Part of a small language model's weights.
Size: 13 layers, width 512, 8 heads of 64, MLP 2048 squared ReLU, vocabulary 8118, 45.6M parameters.
Training: a variant of Adam for these matrices, 1057M tokens, 8065 steps.
MLP neurons of a small language model. Each row is named by its layer, matrix (down: output weights) and neuron, and shows model dimensions 224-415. Each number is 500 + 25 x the weight over its row's rms, rounded and kept within 0 to 999. Numbers have three digits each.
Before each neuron's rows, "fires before" lists the tokens most often just after its 100 highest values on Wikipedia text that the model never trained on. A number after a token or word is its count.

fires before: "\n" 56, "\n\n" 43
L5.down146:490449499507484493527505500510508517452499483486496500481517486545466525476497508532497521457496490486493520499510496518470523505526486499488494457475474478489455515472508482529505488491475510527515510516513435484502492498458479578455517525489522490497509484467447506500451494484492524504453473522474488535495547462498466485501516474485490501508538485492482516489465476541483551513489514535502512470557456491493493471555550485519515497475519502504499477482506509529489484508480512491504487494539497481521481520465481516499529489515501495479483496505516518487505546522550551520

fires before: ", " 29, ". " 28, "." 15, "ed " 4
L5.down428:483495470462476499551499518477512445473511482483468441499503515477508488518492498494474518518489479488499522530480520508458547501480490497493542505481511543501469511525486491515498494547462519468507488503490559479477476523482488513476504534520507539503480492488428524540477501514480504508529492536464445470504555501520460480513492516537499505516550467460476448474492517456465514547483520526465518495518460529499511486522545510497453470502552523506557492454509506494463502500501478489517503516539558477525471502493469499519464498513492506508516515521523511540516511487511539454

fires before: "." 47, "% " 9, "1 " 6, "2 " 4, "7 " 4, "ing " 4
L10.down1257:507463477482491506472530484533502494520491453554530525517540499501500499534506494470533544486532515523507510463473508509474505450511499494483507524472542477499500479597509520528531488503526525501530492495460473466485505546519503505478487501534489532513501472507514537515454489537502493465425484504539513503497495465511532474513495486468500496489504481474530480509479513506480489532482481505555517511498496444545499527493516491464457492472476462452496501471531447528500485494472510509476510465504499495555432475472489527509479464524492541471480525480481499499479532459534487503

fires before: ", " 29, "\n" 13, "-" 5, ") " 4
L5.down1415:457493492532474507497497499478514508517512526498521531516527522540500517522529530508524489536458519517443557493456527488515486557484524523531481568479542459524484472512466518519532515465461556532494496473506536522500469491506540511493534559501535493524510485511508483496515494516503481513472529463433509507532522523488511556503511467469484504459509484478545488501519503514488480478502458538466503491499489470457493475479478459479460516530473463503467533464518562503470499540461478536501446491485537523538470475501521479517541550475469501477504527521463493475575491475517478505

fires before: "| " 41, "(" 17, "place " 7, "– " 6, "medal " 6
L5.down901:456494495483504500489519474474477477496488489500498498539503506496496551513495501503505539524517517514521495479489536503495528495499518515492551498503510507501532506502495483476458503516525503460477490510519481473462510488499496503523464514533513504556539506502525529507536497516518465566504516488465446498508531445555436510475494467492530490492529505519515521496552509515498474504496463550505475513492492550485465505502480490490517513516526431497463468493463527509529456532511512501500497548461471495512465486515527481533452476487520512487523506481480501465511474495475468497

fires before: "\n" 19, "s " 14, "ed " 13, "ies " 5, "es " 4
L10.down1712:488517478542451515512530510448512492463530485497467482501508484515500531506546496496544511556502517506505495457500510475526498470504455460473532506519500482487493455491547512505510465503480489491511515468492491528475511475531502483544535500456518509477503517507514521492510497507469520520495482539509510483522503491515518490510498507548494528521549514481508526485512540464497556509492485483507477451478469501471513481477483543555548503438496519547546554508531490503539520493465514488510489535491493505551481497489541510521491493491472490517492490475463499476486470497488487457

fires before: "of " 39, "and " 8, "in " 5, "at " 4
L5.down74:510496509515507470503519528560513520497490551520477530502437503515521479471458516515485522490455533515524543454473519502505527496486463506491522533512491509457488539495449499459496535505511449518501471516465534509497502521530472465516541509513512496481494475485512519506511466454493530495543513484515487515539496470500459517414487500570501493457497541521475480495501483515517520505499489487484497541494475520506497541524483488505499481507561507504516524455513494503471502466483502508501484539523533491487480488516541517511503488509497482508526481535510478501472521510496520501

fires before: "| " 47, "|---|---|---|---|" 7, "\n" 6
L10.down396:459504509537523526481524486497474512525512504511503488481463500520511541510460520506498494518495473486516525475475518476491496517546456498506500497494482517495499516519527502545525436492499468521491473526453494502504499514441477471488487482488513489452454491495485507486511468526501520531500492489516483552550520508497525500478510519558499513496476491465492497524511496499507627513496491500507487490498488500505505498546493479487510524417479505483516504488518558515492522464517502495517457537529504494461459501480508534533505491497481520532507569501493532492481494526501500506

fires before: ", " 74, "age " 5
L10.down388:479536463427522492548545523538510517550435454513486478517492510518455453488520529524495539461506499468492548484519513497477571457499457480518520484507457501494478489503469507533487505492462519474497485539479534479492512504482478510490509539505463527483443504509489525543523530457482540551486518481500475495528518530497505472525504473492487476505527493455500488494521491488438434459467472485507483514533495513509491503477524485547531487489504492518529532513511467467542492526477445475504497480498494501483460498469491485485512521542510489469461513497504523464524485533517487468

fires before: ", " 30, "==" 17, ". " 17, "===" 7, ": " 5
L5.down1698:509512519466488519465480527476450500551488554524520523533530504503465556487501476487493479497477466504490506495482475495498508449455488474505554536466525460457521522486495518492483464489494454440484518480508449499481501485469525484474501512508465514482542534496520495449536471444503479502502472540531483479500477511517494563533503489531514475485523505506456469503491529500482495489504492497482513454508498510495451483447496538490474537494499514511501524484510528517498512506493518458500491568569508511448494508514547451536500502486500487482509523480487461491499465476486474483

fires before: "s " 97
L10.down1232:495482458521460477488471543503485524490534537494478498483483488503482525494477523460491496512518505485556510506491495537526496485484513487494475477526513512469533452499516513542494463498500512511513538501511527512498533539489529512543496463485496476521541502503533481496467512500532531493466512492522472503506476495503483462513508506494508519529525487512522472496483505470483466556521486456494513475511486471518464496495491503502507512530477500523520472484510473486506525431500501498557470526509482518489530509496536487492497515508487527549568529510483504445504534499498521499

fires before: ", " 25, ". " 23, "." 14
L10.down516:448503462517535521473484472475485474523521487508529480478466502499486476541506511492500514491556513431541540466474471529475514454493462494505481514503483490544508512503464539525520491526465517520520509483489502502506533454461507519501509526512491529510491480470524560514495538497476514529481505493519524512533484502501490479482535497487528513483485493501475404505505492533466465466513502500549460525516453463511508524522508468546499528469511479490531495501490474505533505510491478470465494463538462486539449493483506499451481514497429514509514492504482490483512508508534484518

fires before: ", " 34, ". " 15, "." 11
L5.down1377:522519505467495524508494532518487582488485475518542523488511503495511492507501541504469476523475510455542529514478552502495487512519526504520476443527465473494473450494498506549527497501539512519499473523506505482465470479499509497454512536537494530462537467482519506489548528475498517555505532469518497499526510497486456486545482480532491482534486510512497535496496489487511456544520489463502509536489467503450564491482528498527447507522511450494511456507510545495478484510487507479555475496504546522519503501481485466542472511480510527515522489500494486480471539486509496495

fires before: "th " 42, "-" 7, "rd " 4, "." 4, ", " 4
L5.down921:482522452489533504506525505452505501500493488512512519474536481509471461527477496545464499481487482477502473511471496549479497450493493517500518466476528464449478500462463484467528496503511549524524498470508534492511489477467518488527499435477491518493521517528511498495492487498479475511505475480482530504488519474452477459477499463523474504524485504482502570518496466458507449473536467502559478550477511533497485509537498489508524526488495514511513503471487469480538541504492462425518512533481482509498486540459493513509536469553488468508480526459485483525502521504529524526

fires before: "| " 35, ": " 22, "(" 4
L5.down834:505522483501517486482502498491485464500527508490486484531489482504535502485501514470494512486505514513508459553506508495491472453521487489483516490482487481542498526524494489506488481502493525477489509504450540503494493475540522496501494494469504519521497502487471489514494486512517483500551553449539506487495537464528493473474493446476527503508553519511491545501532530468487469479477512528533479508512475498526528553512508492498520500465512508510453522508522561477504459509493493490505492496534486495551517484527492509527426521466533526541480496453488531521499460532468487496

fires before: ", " 39, ". " 8, "; " 8
L5.down598:482489482501487514504519538475524487510529579547510516510508497484553507500451456500492512524443524536530541509540452494496481488507486496515500466514501520465510473456540529511483464493456524494489525507508470512492482513547535482539493523489468508443524508459524485488494497497476491525507527502472496538483507490490529500442509508486497476510540531473480502485521537521479459504478510514464528527493483505482505472494515508509452509467518494492485482470484523466506552542500495531458502541476490499484512587516495519493502461490491538532526501545479540439540461516511499507

fires before: "- " 51, "| " 11, "\"" 4
L5.down1021:471460525495537472472499499499488503521482503488487535514515483479504491509476513496527522483498487537534472509537505525529512505507502481505546478453479480497512527518449501494427508534540493518476503473511507506496444525535542532484542516492474517439506522516479497462496527489495499471534476517512467501486510451515520477504507498489527441470481533487467468512498586507525460497504508513502483479486479524495497503479531533477468492490503542498483481538503488455492508453507548519559495509496506499460494467493481521523520529492454500465524539494471512487416523496564503561

fires before: ", " 33, ". " 22, ") " 6, "." 6
L5.down1525:471505516524487516482442523489460565525486543490543506537522505524498538513515522526491478533449497500495554502489528534526486517478539501509507504501497477488496486448502516493513474453519493489472489501511498518504483482521502511505523524525497513481503478493515488460509514498497484535469531509463527460532529490513527525513462483461473478485485493451484502505520530515499484498485482554452510478489510488506483467450501518512463537515501493483534509504539543481497502495445464524466491489542491528494535515519536449476557542462486502520530498526458444502531518520490495510

fires before: "of " 27, "and " 9, "in " 7, "==" 6, "is " 5
L10.down1336:542479506531496490492488513483497507452480472505431510499484499469491496464495478493501551475486538538548455540513491470568498537491486472538467482518474518522526547478516453484515560453497499514469520491482513512488486514501524534543532528518505499480508518493468504513466509506478500488524508499485473519547523502524489458522463475499502505442485510494505506516470486500519598493520522530528479548483482483511483494493512501436481489498511467571511490483472464483514499483519490510531541540514487523489517498491486523485457485496503510482469504480510475486524512572500478539

fires before: "." 40, "," 14, "0 " 7, "; " 4, "7 " 4
L10.down641:497480398464512478485526464497488522533513490516491549527477493509510492535485446495480512499551514481502487510508524492503516550519503486509524471472494526480585525478523478482488489486511508501473533501547524548479500530478488475506496498487523492497485448502469498476545476492546481469515524530491476476466516532519472456464476482483492501502521517484562522528514466488502574503545485506526459467521533517500479516509503494453514445500512474500519452493480465503483460496515514499501479519479484496616503479490512485478534444474492501449500498500506495480469491489510493541

fires before: "2" 14, "1 " 9, "1" 8, "4 " 7, "2 " 7, "% " 7
L10.down270:485542510546499495489503500474517460537513472497475498510505528532517527499475519480524490516527547487508496473448529491476459550494517498467521511505500524454466492535505471534536468533480525524523502504487512505506507497541509534541445446489508559488504478473516487464504518515524483473494458472543507469520480514501492507478536489507469500496478480438472516542531491499472527481532522515499509488459478518482494541499512484475471504507497492400512510496563506509500465493503503503508489511495492482533487480462463501478501479546509498522511494529492480507523491507502489527

fires before: ", " 25, ". " 21, "." 17, "\n" 8, ": " 6
L10.down847:486477482461496457480518485513476569544567430481503537518531467521481474530524492484512554467478488477504549531476538492472495507539483479496512527496500486514491475504488531492513508503462510466526509480477517499482468513539422517509494523472507519484495545484471485504496478485472510507481506566496484509495503503488482533508516479495497501488519528469492516483524492462501607502503491495490469472508489488467508510469497481529496497483511489494504500506475520481485462505475514496501487511537492490647513493519502455508522485530505496455493509510502501492524514511507474515

fires before: "and " 35, "of " 24, "(" 13, "at " 5, "for " 4
L10.down833:516541488492488489521490483480505541477469453532458487486523502530479515489496526505505474445465561529481537506488487563500474503497485482493456488500487535502515466485525527465482436451497515514507501505453494490507525495441501503487518484501504477487492534482514509513470534460528515456513495417532499476521510540514512499534457451480470482470515500520481494492523503471505541482526482530524487552488511451502491510495516482500492495499510464540538503484466488507526490495523463499487527488524540486509549485513491490547524507547489526521497495473479510502502515538500466496

fires before: "; " 21, "-" 13, "." 9, "," 5, "5 " 4
L5.down1414:487455454462524453488516544506527509499471477491496519491499477511528466520486506507488501525479468553498495474505517473523523511535506518523457511494477499527487504463517480498484508546480508557512515538551485494457493494424489504472480510484501525512504454523489510563511451468496501507498521499489485521495483504496474474510510500474469538485551526471518542526448517469511494529520478486530500529464488524481525552532506494510480499531491543538492506484519548522525465499485515476536459510479493506529478503481485461511514481455501519468527492494464545505547510477474496492

fires before: "and " 15, "in " 9, "that " 8, "for " 7, "which " 6, "to " 5
L10.down741:511489527494478507520454512520551503510463516488481536509484546501542485509496501519521464476499523523503512520481522483518549497495519458483519489519524511504512477463466534484474483517499502518541471511495486468506483475500535501538530472497489488472519488519496448513476452510485511504493577501497511506494511471525512510478519505476494462470441511522512476521500451518468657462501524531505501511510495502501502506494499469483529507485495504500495527444511519524473485507520483500545515512548475493465549466518485475515484478475468491518489461514432508507478440518441523528

fires before: "- " 43, ": " 9, "\"" 7, "202" 6, "14" 5, "15" 5
L5.down1373:482499501465492527493457479533507491528503497495529503523504526492517527470485527507491546492521462502507477488523506531532517512507512475484497481474473491515485477522465503468502539494506557507511508480526552510510464472542523526438537500484498509484498495502507517461457518497528542514549490462466452483486521508518498505486509479496497502530528524483505504512509555500498467524489569485521507456496462470525527458514503452514509491490448509507473486483498483514489549482516499544537480467494498489516547497462506479511468461477496488546516485457527513516456475508489502474

fires before: "| " 33, "in" 13, "m" 10, "ft " 6, "(" 5, "- " 5
L5.down963:506454505543511495485536511502485519506518478504483505515528533514517498434491547446520511489505468492445526526491501530509497498484461489497515499524513446462518542467481508464505481517521529499537521502467540484458503540479497480518487503514507505490487484535528493506505469477506494501511481480536529490501499512512539518482508501505470533455509553452533510500522542468471462466501515517516513520515500484499477514502525489527504520470506505483511478488509492531529494504499467486514505520493449500495509511484518524510448492478511503494548490406531496498472482520491492502

fires before: ", " 33, ". " 20, "." 10, "\n" 4
L5.down597:504478524519570525499507493477439488507464538491459524540514537545507538508531458547494467489469480493530497516501500524520496483515547501461487496465479510511496497480514486486533533464537458534483525505491517490459473494496482506526529477490496506512516548470529519504520513495523503483491493500491476461500491498529479526487476477527477503505529479475500491517510551496496480496500501511509530494498497517491474524481500499504485514483490516536536533478530522473504453501488461480521478546529495522509418475553498443512483567536492484465481487515468505507513507489506504488